{
  "hidden_size": 192,
  "intermediate_size": 768,
  "vocab_size": 701,
  "norm_place": "pre",
  "norm_eps": 1e-06,
  "positions": "learned",
  "attn_scale": 0.125,
  "optimizer": "muon_variant",
  "lr_mult_o": 4.0,
  "beta1": 0.95,
  "max_grad_norm": 1.0
}
MLP neurons of a small language model. Each row is named by its layer, matrix (up: input weights; down: output weights) and neuron, and shows model dimensions 0-191. Each number is 128 + 32 x the weight over its row's rms, rounded and kept within 0 to 255. Numbers have three digits each.
After each neuron's rows, "fires after" lists the tokens most often just before its 100 highest values on Wikipedia text that the model never trained on; "fires before" lists the tokens most often just after its 100 highest values on Wikipedia text that the model never trained on.

L7.up18:135070137118101133131183159162146120103146089130143124131119179129128089146183085150139130153199133098137162116127162108130173140110171116089124104157114216105136121159153143142086075078103143091130133133143161157149088158192099141076168141137118127112189106153037091161170150159132118152112151104109153079139174158159103165102059088144081173140163160118145109132126114183134130083153120109211150122157155120141149069172130111170092172120128089107130079036094125103135137132141113142097123141147113130077079091109144176124177136097149186108086065083105105107185121110080138153
L7.down18:129125127156125143233153112113116119128179093095078160104130138155111135112137129129093137122107092133187094116134057141102170141100155086097149121144196115148113120114101129141146117120121167151103111102146177114160161052123121130095111116132138152119198165191157138151108131171070088164111071146147204071178165103049104149159093155065124153109179121137127110062085154127127113112125128111189096104075137079138195178097127115136113143157166101199089096095174159143152076145108130148101175153133140132141085131140144154154064136165127107172130066132064135137110151117103120149
fires after: "b", " was", " (", "en", " is"
fires before: " ", "orn", "ound"

L11.up241:173097078109163134130139090096108068099113141116130104148155141131121143101155157151202065148079177093162129109103143131175123121086085075150141127167097052041099147115191109203123148136067124185120146140101150141140092114113132155108132111164114139122138192121168163148086107136064143139050098145131117136160117186110135083104080054184164114156182131164115126124109169126156136137114128118152095181197112126100126093128108178121135132106072101142075086119116109164121121121191157145142076105141148141120137151120119120143152118156141143065101131100111091144220143155126166094
L11.down241:129150171196169127138133117140164111160154174123133121106154077102102059147168185155140100113123173135103181167107137089107163089117147119130141111127130106124128168119177110120117094100167116142099055150134186115088112088102096143167108117186091127157049121159122147104112121148142079087079117080151131190136158097075152137145103096176109099096087056166185143129119149071118196116097100139179110149120132160131140220053128100138097156118177093120116164155121088166112130101172137110111066140146130136117142103161105092160113125147089133221104133087113119127178160089133106101
fires after: " m", " p", "e", " part", " P", " sp"
fires before: "ul", "le", "ern", "ent", "el"

L3.up440:104123123121176118155132144130095080108131117082166120104144179184147038124119152158192067104149107171166145143081115129215127102106150144095140133155081141130075121183092102150130128120112164116141096131167217138099147151165108118145037131126116116124135098104117111091124143154182127173075095174124116106130154140186143110105078113180098154138120153099209199144082168149090090142150102122156082149165137128104128144115096150138097082110118114123093170118098128134135101147174109110142150099213178137090134105121094109172124159141077098175172129084168131142090102088123151076
L3.down440:167076149146137093139114164112110117090067111147109172200152140125109125195166107110162105144100146139141185132117153133136148113091098168122096173095135188094167140110204149112143085117126126111145095144113107093121148140178168108157136105079121129049154070142141124144114132111168075084111180091090130101124161180148175114177079181104130135082133124099220142126153151098076136134072030161151107123164098139148210092153148127110134103092131130103153153107122118103063154149152143129132117122065131121162161123176063143143069142092139112109139098119122114074137138145172083153
fires after: " G", "oc", "c", " M", " C", " R"
fires before: "h", " in", "t", "land", ":"

L9.up766:151158145108111096063154142130138128146127161082139194081113142097154139123128108170071110108155098151138129065152178141167152138132183144139192102108123094180127143119148212128123085094159192060164120112098138165142107172151143149114111186085130159143107150140096102160161091087143115108112104122160159078143084144122159137152078123107112139143172100105154162124046127120137054096187126167089142123187131167093126147186131092153126077154109106135066133154130131073065117120194103121114123123083153125132076142129114061138139136092156130214111078108149153076118137154110098160
L9.down766:153123198121126122115110156150155170102163097106072138088125170098147108130111122174063164086134116086126122166100162111142092095096174097154101121167139088165149114135119177120119069128094145130105163095118085168134147135194134117118137172121152138154163145099111112168131099059135142127040109139099173125118099144101150127130041138134152115077175130148146150144069174191192046125150141180113141097184164176079157100121094113143163145132151122136077154074158164133101167135116101158099150111139136114142096197117153072175142101059070144154090088156169102119113108108100134155
fires after: "u", "ru", "t", "ov", "ct", "un"
fires before: " "

L6.up213:097113062119087115130081138058165091126101116163087163139126134118112121136134147134121096165203134117180099121130114120119125133128179081169156143125131099132102135175126086143113156169139131045151088127150132129113146107119164161096093097110103115175120179185121148130125121132119140070088159122181153181082098129125104079132167161157035123169170141164186097117185092094138099140173140118112109135121153147100120093150085142115146162151125072116074155151138148158156186128104114140046122163127094148085148069196188147139165106126161118152116108039121053103134195110119123143
L6.down213:154096172120116154144158125093125083164081187141101074150110107144133119159121148121151141128107130169127216088104108116137103135138082144155153136065181124168110155113123096114084104173159071098142144125135133131094100163135113139143110107133031115137171098166125143115122132137112143160120143166146148097018164141134084155134100132131095105143088155139129102153074147111173166109138173168111136091117112147160107175125113161162108029182146126149079131181065073137082127159120088133103101126073142153121171121184160086138197116129107106114188151108137116197168084069129105165
fires after: "v", "oll", "t", "ep", "f"
fires before: "ing", "ab", "n", "an", "y", "c"

L4.up660:103174098124139135098129078130214123073141131121121092164132114067129203090126141157161138223190098118175148135119068181132111124153114129151141113158113135141117130141105152136154118156101143078129089149089104197142201165099124147156132097093098117133127104129104166117073123134080136109153158201136100104123038114116122141136105156125087163130143155112099107110207104114121158189124112167196214147127132081192121141110137100094144125111185070109145116121202121135099155146121140148109130056117130117093138112170167135166142098125125130110133124112103092119133150094164210144
L4.down660:131109139137110138162131135143078136097119099093159077119104106158098125121096086102137191082117053137092158181107190140067111119044130131136159123122106112088153122112166162186049157147089154116151129155133120115132096108052136185108150123101128143130127092120100143141191166207160112151098140104181139156085125139122111115081162157086088173078184164116111113164157133114154106119114138126150128153089121067165116115068049170166120090155168072100076146154143179113131123125116135135144114169191174160104147112154153084146092112139138133096199112120152161189109113162132124166
fires after: "oll", "m", " re", "all", "l", "f"
fires before: "ed", "ing", "er"

L4.up654:136152087152076127098092137105132128196077216150121131182090146108100162126107107120106069137152191175134100187135083113166159110175138121091139106108124144162142162091120117141151178121063140103120063104089115080113120170101144112115104192159132156166094047134097160139133183151132187127097110110166160106077184082116100156118102144105099069104137175130059136129115122130130126133179122153127197113085160098159154102138092103159147124090170135117185166177134148121130148141098127064078125092132111104144111133168125101106165073140148151158071171135124123070170136090140153093
L4.down654:134170158184108122158089141156083150163103173068120101198071138104105103160164167126140149160090085188134112120099143070085081121194141134084145066138126182185074127111126102140196110128120107089134125135139174107155140058148148131132121142130061089125135103167154109192134102184151091156100151158112126108097067178120141137079128143092170073147115121099149160153101150205120089170168141157085125154125078111164107099095152111118145089099039141147117125126130110111105179146141129085152125093150101070123081159098136116086139172122147087093140160154148153138158139154167143145
fires after: "oll", "f", "l", "r"
fires before: "ing", "at", "ated", "ed", "s"

L3.up706:092129143161154154120106200095080135132205149098129117122140121130144101212156152215153120153148108147142143130181126114150148082095118135124132118127114103140100180154204195151136090159162161132136090107166081133105181110115114106088108119112144185143190129161079135116158076180097137120095162121100124152083080113140123128079136078136123113097147072114102073138176113108092169141117124117170077173178067135099175125179115094130125118071126103151118132105105117089119106152061161099118144095167173063081125170056137127112107115109105132113124145149110143092089080114108072185
L3.down706:097097114155067146111113106104110125102105133142126165136213111116111130144070106079128119126143159188151157105107154139090159175166146150157116157098127122158109082151179102106105189134094155150126111161107180150155133152110157089114190109142185065088152086176143131118113090132119132121123140066174070237118187108117203131077178074103095123138114104082079093145129135130161131119101143114149155158111153146124144104087192127137147079203143126182051094109105120151101076147148104138166139095135116129145136155153144085139120098096122132126199117073107104182082117097149136134
fires after: " ", "0", " |", "1", "2", "3"
fires before: " ", " |", "uc", "op"

L3.up638:109145161087160099080086127193115108191152167103136166145138103101108098114098136142167063135136135112104120129176092088155141179103125124156184145156133104136169099127158124142163127098130115189137074142154052125157113181144111119091119153111130118123130197102187161148127027118083153180120104151130123121097182094113119140148068116094128173117088150076083087127112157173175106110137122109134155144085182122167089153117134169102113129107113187150098181151127115140156119134097129160099123071119158070167143096133189156150111123117087119169057115121136171102182113088041137082
L3.down638:165149090097111104104124099144110110159141115108145112129075116096119179097189129156128126037130062138107121106154111163106102135095127083128091152164144085076112115146102052107136116149140131096094164138129104165130134114128169150064139142067144087148134180166152123120171120182068048105139080180135146155151140153108120125159116141120153153115134192120130173104223084152178119085177183141119125133127103088149221107084164119093115170143142170129114129167110164109120116150083140175113126060156133082115190173159141110151162142170099157116118138143144110076110091098079091123
fires after: " ", " in", " In"
fires before: "orm", "5", "6", "2", "l", "1"

L4.up16:181119087131097095178135113136145149118131114086132095102155142097096049134111087131121121157105112130130080143109101128108138078106123162091087080124101120184124161135130128171170154068152132172103118144093166131102119088171120096153115170187227114122145098103148182158075162069122167096138095165128112034101085146161124132118079124137104101156127128152092094180162105126170113150167087090158075178143106183135111140125099151142073104149164144130138142169103157126143148184120142167094163133104161133116120134142092124125192170053184172113131091042123135108152129173122079163
L4.down16:153112080182111167158126053190128123120164085107127114109163116108134094061133129085090125109124130138105164131154104210153108118097143119154116138168124154149106134146118154143123131130142124121091147151110199119185101127140196141115135112164075110159139126097076128066133103142185162092165103127122119101185135145041194152145113144077123092161093116187093155139113086106105111117107101120097065161137088159098178128140143113091146069143123071141157169140162116172144092124194141127196105148106082101142161140138118097180032158132089140171202082164130132124134138160128100138
fires after: ".\n\n", "-", "\n\n", "."
fires before: " ", " the", "ter", "c", "ly"

L4.up504:114123167170205058126107144110185129102196190079159171139098119105125159132130136145146093135086120105138123129096117140136172156095122210187077083094087137182113169120129120117120126126105092144072092201118123181098200098111172137137111138166135129075129090149154115200135063117130157147125113096108077116117100105206150142119116148200084156199074131165064158125192141119059133101134124145133110124120132118120095142128159088136134096106122152143121147155109079156124112170152100092180158109139142124138109077132168158129150120060156113136101090097106130141119093157101113163
L4.down504:079102147230172149145156133126164157074172156087173116135109128169156111123066121142122103111150129179085087141097154092124069167109151174131096148100097197153058145070165122100144120126104124106113145152097154124097119059136195132141142096068150175126097135163100093156143106182151153155184104092136124171119160108145108092131090182113064178099133098168090142061178131161108133104090121154111108137143101110104159131116166149130161073138085117112090107142095167129120144171155120136135124140117135111162136140117196142157151105048164083144128114114105061133158111102128091197
fires after: "y", " in", " e", " In", " re"
fires before: "em", "it", "ab", "ate", "r"

L3.up487:131093132177098071095090176139146107220130126154146131115142164153140133088139152121123079125146147110120113113188066093121165136166174121115122117070124107129110124106143203171172105120131132143119055140145102082124101153104104133150094192150143085184142126131198125105114112134144156131132100110158139140093129128152136142114159093169156131179113117091097101118111083140073127142125112112159147130103089119093096135164085128085080155174065061187175175125107156144149095147077149215123172073173120159110165125163085109114167082056121131125118164160161142107170159114060087078
L3.down487:182125090189124084168147074199073108154115116181191123149105102179118129155141164087152145151109117058152145088127118185173142090142124092112092111106107141136103125163089108134142155140147148119098150187103143183114058150178150120197081135102123109157142131111096134092121172111107086088142051170175171182129159113139134093154117134129145101179083099109101117131114098106081132123122115132178157145106113121136114141144048136086112112144127045187093130091136147180082090155115146176155129133129089143161153097113070087106173089146141123156147168124184118123073159091109096145
fires after: ".\n\n", " and", " in", " N", "\n\n", " C"
fires before: "n", "ther", "ct", "_", "ver", " "

L7.up679:154141102138062096123216121126152145113121100114147072129109108205205142137124150128184126121120111139124154118155109153126157063169136106095162140175128111063151203120136137117160077104146114140135169096133160154122085167142117082076119075076114132120131077096157177152106125132113090138140041119174075104154149083081163078071152129167147178109147130163145138122155152115141101145079186175121117096100129133153089125173097060090133126147138122136097157160125150093139133098083158147172181139122112128103118091201074112174155153115103194145164115127081134161173099147128103151
L7.down679:144124085046100162121182127128143142175143170152119129133113150066139058096171117139131167121035144122146116133058104132090135115109136156089108125104132124129122127144124171158145140112132159108126110157138127199064175123162084165156165121067121152166151161102118134127110083129161149125186058113134140199166161096124164088110117115081132125093114161119155165159115096178155142119184100112129137086158157124069110060044132124125076083134116128152126098106126095179088113105144134170141114094137140111121123146179102136205123128105199152140204144066127095150159125132082091158
fires after: "et", "ic", "c", " c", "r", "ec"
fires before: "e", "al", "ar", "ic", "ate", "ary"

L7.up82:105171156163173086109096149190105077162094159065059186103093182149053126138124134122113135111109157117154178147199105144072127183168134146099132140172101121107127048136120185141123135139135075133177188132130087204187109161169086149098114174064197111149125100191145131128144066114119086150148121116146106077135099133149101162122128128143127100110107110101132103146153156080175092120163116132103122112148173117117156140113144105052118115127143138143128107115173086116158118156146110151066116081142177172150127151109181081161165126119091113091144125135139117082119137110127188091
L7.down82:168210113143123048047089153132122105132112145129106118139113090136102138133148103144145139113113131129134111151142114092182108123107093150148049121096119097149115127147096193109100142126142126113135122141081111130154168150122104148091135110116128090147079050147083132173149225100118137141116134166088157100139119116093173092128165076144079146105116079085152090159192089126171137147135140176165155111137136172099151156092136110093173155121120084058138104088114198155190102205157083167166118163075170095135166141129113099106079163144177147118079199147106148123099167119141116135
fires after: " ", "2", " A", " O"
fires before: ",", "1", "m", " ", "6"

L10.up137:122115089067109097173098075143095171182071158160140098087138126092162184104188151106104127104109120120077168177150121120183138135087147028154166157047128090113132176092144125130096164156115150146087132118164139206103135150133191161159146112079104146171118077118050171102166103143128104124099153117138110140131118106119127091121144115153133178181149082088133177064100170100128151115135092107123155132102160159072097117108130182129148129132086195114170125099112115158135111169127186132095128086103149142109117101147096144189114152115141186159163150108120145119110079132072109106
L10.down137:193173133109165152110130113139116121138078130127143098099201142090146143131127110131119135189136141067146192163139129201175143112140143118147159102117094136125118150098102065090150180090174115154131136171168087162160096073147058110158108135136112088157104141112117119151156152161173149119084133052136151133064144110091111097157159090097067099137095130113195105114138171098152176176113084158104097114111166088112113097149148110172109217129111163090114099156175151120109119096158183154122158148102103074125078110175113119137143103066102123121128152104112119162074088130122105222
fires after: " ", "ent", "ed", "ec"
fires before: "ic", "5", "ied", "0", "4", "y"

L4.up553:150142122157113119105130109150146131098129142131106131105093203069147167118161089086140037160140130049158102089128219146101089113155125129181152096102167136108106156113124127134107170156164088090137111126136105109122151170084128167148143132116104141182118104130153160133118123157115147104115173164149178086095101150123156202084170067113139138122058174084081120149123135153183115095082082179097135106169122123124146098128158159081153093169180151151182124182127107128053098128088126084175114056118136134131149161182079121071084139130120098113124113194145132118154163107177119128
L4.down553:163173119106163138140182129089137147082149089147121144140114182163146113125087155115121099125165104160140087155136079154158130163140092070121100167151065149143193056123113112114145122031153095122169122148151165151140104117107151146111117110091128152196124072058103121080181121140175100091093142181112157107094125147141078108102166074127123108044122138120126147109139166151094145103099162142181115147072157117093149118074115147098098101164149152079225175140171108164170124124122153084168135123134121109149101095169165128081084110184092144131123127169136141162078137168175123141
fires after: "f", "v", "l", "a", " de", "m"
fires before: "op", "at", "ed", "ated", "hed", "gh"

L7.up375:055111138142109124130105124131147082119097133130131145187083162176080170127148150075077114204139134118194079083154103089149102163107163173180181147083110121063090127104150090152101172119161183097111137065167140140123125108104151121119110113101114099091124094127147097129139150130122171141082095131182102100159106121156110096062077149171108160128152132187108138132080054107094081169137084206142137160119125104113087104077122161130126136128155147122124054187213159123145190148145140087099119126143140087136133111117111159138134116082159112140149107102157153130131149137206154166
L7.down375:103129131137149125126128114193151124142102078134129083153113147105100110167142127162121105121055070144096112105125105092137100114149163120100120111109110114115088141059103126188181124145151190134142126106150148133080121099171143116125165137192125180100122136086121144109148182129128134168127102164128119107129159077159104114089097122093176025118173155123177119179183120141121093070103094163142095146121142122153205106142207162173170148076095075138104163123042187217129151091137130121134156176152146100156151115129110086116130075107126134078090091169120191102155103102139138145
fires after: "oll", "f", "l", "v", "ep", " l"
fires before: "ing", "ed", "s", "h", "er", " f"

L4.up85:085112036151136107110192121103085193033111090147112133082165129082149101182136116148095119134134108114122168127116161113092136106140162097101160153117158117102180200094135195092127064078141176117109125168140138120111158125117193119088094125174113167092125155121131104158115123111086146131104087116139162138158110085150098118116072140132154154096159073124159143131161123163119114139110098113056141099151154074149170140126147130099104094106166120154189120182108078152122149108079136139176125119135176058127108125121145177110089161143136216129112149102162214124100114167117169159
L4.down85:099180145173050114136154132152109157115118121160145091158147072083092107167094117098130088138170136146141101124124123071145134186189090127180088185125113098151127101097130180126168063114113124125116189107124120081090085168113145124108154119139167143165120100075098104128140121153134153165120139174117183145138073138123207117099140148121125144109080122140123207116123078189162080108170133141098114120160177111154118088079115068143170126173116111108105134125091138068157115112135149155162125125140208095131147099150105061103116105103182186039154152145099110152148076118139107178
fires after: " ", ".", " |"
fires before: " |", " |\n", " ", "4", "6"

L11.up545:102156146157084128099122057121124082119108103184142154136081107062110104198180154141139189183125155130161139206112136111131091143135109124147122112120148121158125170182123177192049133095151111121128152151100146126147143100139096158142184180174195173098119065155128132194111148107114069114141125059103144081131133126117184144122095104115123121185122107093122137072115108097155148147132139160176117120144084108114116137140122107146122067098145098093108130138082184096088095142069137093095124148183166145117135159117092055115144170112116119074163139124119106113148132161173058189
L11.down545:129141170151148104157133177150116125112077063112111091091101128064154136123144130084132087157144172193117132104098087156145125153151192184121144105074130137117138130147141130066177179162107097135108141107158073185140151211162219131133098133175118154102132101106033078142158175185112169148104096195087152162137134105116104146132099090069129147127129132124146151171165117142077074133149073105115118147120137147128155073139147124169143157113152147105163109089107157130056098135128109156126100149107091142124115051139161127120128103191183151112107114096177098101097156113100089105
fires after: "an", "id", "m", "le", "um", "el"
fires before: "ed", "ation", " in", "ment", "es", " s"

L7.up403:109096160125178140105084144147125151123094123189140163142204157162115127106110145151130135134141142124100128215129149138098129205176165130102146138092146127077117181142118141146149109077079118100146130107095139126132130158146159132101106190216123070099128104088154113125074138112166141120164145118129056123141185119148092130163103147098158171146130106094136116105156167123097119073091092184148091056126115108062143152106090099097057169093089149108141146100167145120164103145106063084109149135125094123100074100165097152224134157143170188120198116143170165130135126112142106096
L7.down403:086124126110115128138108118141109073110128150153194111115190116133093144142089164078094179167128141153190163141122146126145088107113106142158144174140131189109164099118170088096151088155155125084107142150154141101123090113111138118119114139181158106145108063187162106132130126093125135096138077174126144120148193074031072163189143117113141087094133156116062129083086097119155133135163095149115134099158173112125112116081150160148132176136088116072150126137104122109149137089156197075188180135068134155143180109167135146080099084142124170057120115194152103136095163093106170167
fires after: " ", "r", "\n\n", "19"
fires before: "ic", "0", "1", "4", "6", "5"

L4.up468:164172131143117108098190105128167148107124143121139134132164135110136140171137089071138138165139137113130117168138162153115135124124170072108183156176151108155084144174142100097064155164160160167099086051108095133053032096145131087059104120104142156124173151107183134103133142113134128138121165121177118100057136118218061159105147080126116131148092098140100109161122105101118125097117102200194113145095146085054102131127138121154126132135175105144089137191141118105160127136100179136124125111199110088106144149115088167130116134126136133063106081168138161138158044129123135137
L4.down468:139110131065127105180124134112100097174080090127144150160133125148094091149144111094128112084093148140155155078124177107175162094130073067090137165109124124128147123129182125139104144130150138106119080140149149155131093114096174117103092108129140144173177121142136090126124096119119153217115172127150071158103169152172107091086161130135090150137110148182136178146163083096122127124070191101140059071153145145123098111152128160148148175106036118162091101155130121191090149120143111168058150092143145119160177086112111122098093119115168070088131119182162164136223190131117153091
fires after: " J", " c", " C", " P", " m", "e"
fires before: "an", "t", "p", "ers", "er", "it"

L11.up50:093138146118133156108065154144149090146130120108134201150109093081122161107095174145121138093115111073099093112169139192171160104121154157101158085092146096212132073171141181178134165118149125102164083132084168107071109116127148152137096123116078168134139198153138131146192100131166152136148062165105179092078151144099139115167098161122135113105147105213107130122090111108125156190178099157123138146149146079097076097136102098131162097173113142180074146084162111090110105117166136176105126107114201120086135163096130090066125142095153128138121149118120152107180184126161097108
L11.down50:157139121110170131102115177088147150107074109088124170164153112082074151122132169136138108097114064149160098127127140128163059159139107111150161092167115075174154175156167118172088112111106150123103098157156122149110146160125107128138156156146152186161150130130095090160121120142113151084152119084123155118149164132119152191140062189099158124139178079137133109080092135112072063135117099178100136144177171166172124091078175130103171098113098134142068133107140113094060049163103121178117097113118132116151090125153117066109168154144064097211101118127133152145156187082172142090
fires after: " N", "ov", "t", "1", "ug", " Mar"
fires before: " ", "ember", "ct"

L9.up463:121126113145125101095146148087133173162141120109152100169138148137185144167100128166108122167140179100105113146068198099143181089113123164108128097163149077112116141137131100150131104132060112051143125146162114155121090143092095183123093102139065065104100100080114132089129150094163099124170100173162119107130127143116130144141114120092053115170066174121127168092109145181167128154142100161143159090136144152098148086121108106108116080079129148120182168128044139073182114114119137184158117094158061101096137161184105154117160174135159197128139117112110182160212167136141152096
L9.down463:213188151183143161122115103138075155153067140117120141145086124141102069081102138113172141160052134100141129155154114111179123121124140135139126154114094117115098119122149160162129089123180163103124142120054132130161172078149154095164123090141131120192066147139169116128097058097139105134172167141108098157132119092114121170202145139147138141134120090091209085087157127123100128124172107078110110055137111081101125151126080097092139123143131153099075143174187110123158109111116106074103131146163117112205129143239122112154148110115172110083141174128153136087125114095123148172
fires after: " in", "c", " con", "r", " s", "ro"
fires before: "ed", "b", "ing", "e", "x", "id"

L3.up614:164167143093171126117124105117156150174184145112116163092116124119114099065098198174070149131190134127127137137126098125081188140141193113047079075070140144154154078108114100132135147136123138163105139172062152102123136174098084191158089124127111138113079115135195131112140118093164213135190121088114147115129135080150106120161129173117088175182118092121086118102084109102119145093119127136118081185127114123131099121175127154098197131089118154120153150132129062156130067173107082105078187137163104162128067118122167099127053151133127123115184119129126128125137137138121093137
L3.down614:185114127108149115155128113158148112138143164086141144141154117123103093171133122105121137120178070149079147103119176116070135151145104177141102117136175159139126144121158135135074144079110102073137116138170148129143156052183072156170100115065090148165185105069099134142172125175161161156150156137098126125151133080171111151090161108070117116085185078197200086150204142144075092130140100171091131145136144120135132117101084126117108147107168140076151213129162084133086125149120184102172104138092115117122117124167152100155155132117069111146086151124049167087178098147102118107
fires after: " in", " In", "s", "y"
fires before: "it", "em", "e", "ru"

L2.up604:134125162146160093042121132116152133093130115191174116156112120161161137072104119085122099131140147124148115146176074189166185116123177120117133098084136078143112146166138101070161132094108126124135126110122151140127136128055193120076143120159144155105188110122080105091162127134069098176167099117119053110190152138078140129122094046122125071123135166158164147100128165128129123075111216036131117105171125203169108104080103160062138149116158131128107132149159089118121123138108133149111094077099110132152153083174152158134144093132115165184136156144113145181116120126141093139
L2.down604:163154114129105137063187141104107107168112082230146189140118074117121174113127103161152136083151132038158129090109090159089159067115119085137159142089159073219098161145120126108130106170158105103103170106109124121140149148090157190091162092153085149113155093124080137075158132104134096174206111142120105148116123126123102157133144088080203086116161187184114123100110139152167139122130178125126174103118101165108143119109168090126127115085122117134110085080145102156100143119123179089071137131101085093165147086153133173107118140138104099168166167136128127137155125159138109179
fires after: "al", " w", " B", " c", "ec"
fires before: "orn", "ic", "e", "t", "ish"

L9.up342:178162181128162114082125047107200109148119125106098164124099160136119102152118148089159077143127160187107102145124181184140096151132111115119126128122175123123125134141160099137097080094131141112094117122132065155123068170120072195161128140143066159138153099097139105147098149126120115083139110124158159152091125125098146188156088080096094108116143182161154090106142213175112184178126097078119091165147148122201108133187085103148091101156176155139145108133130108085138132087100130125143127146113073166098155067176177148164145130116114147146084141193118130095147184085132194157
L9.down342:132161179128090131105096099188173129143096115122064100154118060112102127115143115124110189090135127134184109172091153112100172140154178121134093145122080107108194149093148099103152074166125131096122106185135130104082085110091112107166152077138082153134062149100152124196164113087090144124128133163166112142166085167185136200080131110171128166063139173149180111136135100102122130137136143155146167142138117080127095122060159177163157148157134148106151154168141126136110073099116097161078140185149149109172102167081131107065087114130168094131104136145118177106101096077125129061
fires after: " pro", "a", "ec", "ro"
fires before: "u", "uc", "e", "us", "ed", "ing"

L9.up370:119190062118055103154168150122106096165140117101125122047171110061133085200148092167205094145166123140101097093158144180121117090144135173150183122122077129140134124089096172147147177126126154138149146141110131130102075121078113148117121014145131113133130161137147114119107145074118166038123085103148171144182134092116087147094093133176174095112112094134135091118149156178104100158170157131121114154133160155093223126150086148123164101107189137088132140121103100140065176138131179159135173117103149114166110143105124138099112138124134145116139159132156119136091108154138150091
L9.down370:138129087166126109098137129152162124073089095131167151135111059086107116123091115105109096136138092086123093118108094147085112150183149126116140131128087141161189152098156127182127151123137160135147152099118171163130066070102106112095158127124197122097130124158180112063161136190105142135082140104124118143120173068160146116153126187146102144099108107151134076150132129170118134086163131150143105168127127047108101214107224141119137080106119153111180130169125072117129080136084142161121166137071096112154068158196084140173111142080145142181152117105135160214175133125132100140
fires after: " |", "0", ";", " ", "1"
fires before: " ", "0", "4", "2", "1", "he"

L9.up524:129057166105138109196120097139123128117132125119146130082143136121090087129195149108173129167091134173139118067157162178102185115095175109106166150087191111138123196077130122150144093053073179106109111109145081152098139121110095124124142128180149131144168051036105138099147115173073148113134150083128105112142136122112084095134095152171106142153202138145108121084149218073092151166124101099148141148177107160139114136123100120133121138129094168139089149094134184131120114128146061095110151092090154087135136143084114072134098153081090122140126145126160101133181126075118087160
L9.down524:179103152159115090117093134080113124035132134151201112128142204139072134136121114136160114123134114122165118163110110130139111183097132126079150183186144165161134131113161145118144085159162126173090162098118116104184105102192190128091088124152133108144112100114123087086192115177120164127098101049169121132136213072109131131106128157138168134126129174129143179116091152075167137123120140134130091105127121060148140117090154144147114162090126153095150099145144127083124085130078177127118174096111108136160100127150138121102068123128159065121080101172105135206121094164133055068
fires after: "b", " ", " ("
fires before: " ", "9", "0", "5", "6", "1"

L7.up124:131172132121163137139111100110135157047111128185189062080100126105125061147099141175173100153149077132160122151137161103162156172167124148064158149090160108129095137152082220149141111117140082113052149103142105142113186063149186202152120141141089165159156112120136143185102140119166172082161176151078141148157108128079168147138129144104140095148139128149113103093194075153114129147110153123093069090096173108108102173193125136082097161135093119107141123107112143085132099145143090140109144135137118145134087167085112165138090120115133097076126151073105095102151118118160144068
L7.down124:120113112080169100166095172147099143153136118172110160089117153115143163105097106104082166162088145151103132116129114092152076104146157144167046151118128066144171123107080108118174129190083100079209110068128144178184118128154095184191140147146123172140192105116143145135142167177135142125143147112091150137118120164125102163172118122123150166103090075094085113113130122135114133101105123135133149137152113102139168133165131178040102078092183122106105100132185181175088076096128130137133083105122160138143139103134120049115068148163084091132170192142101153099106156095071108149
fires after: "an", "or", "it", "em", "er"
fires before: "ed", "ation", "e", "ing", "es"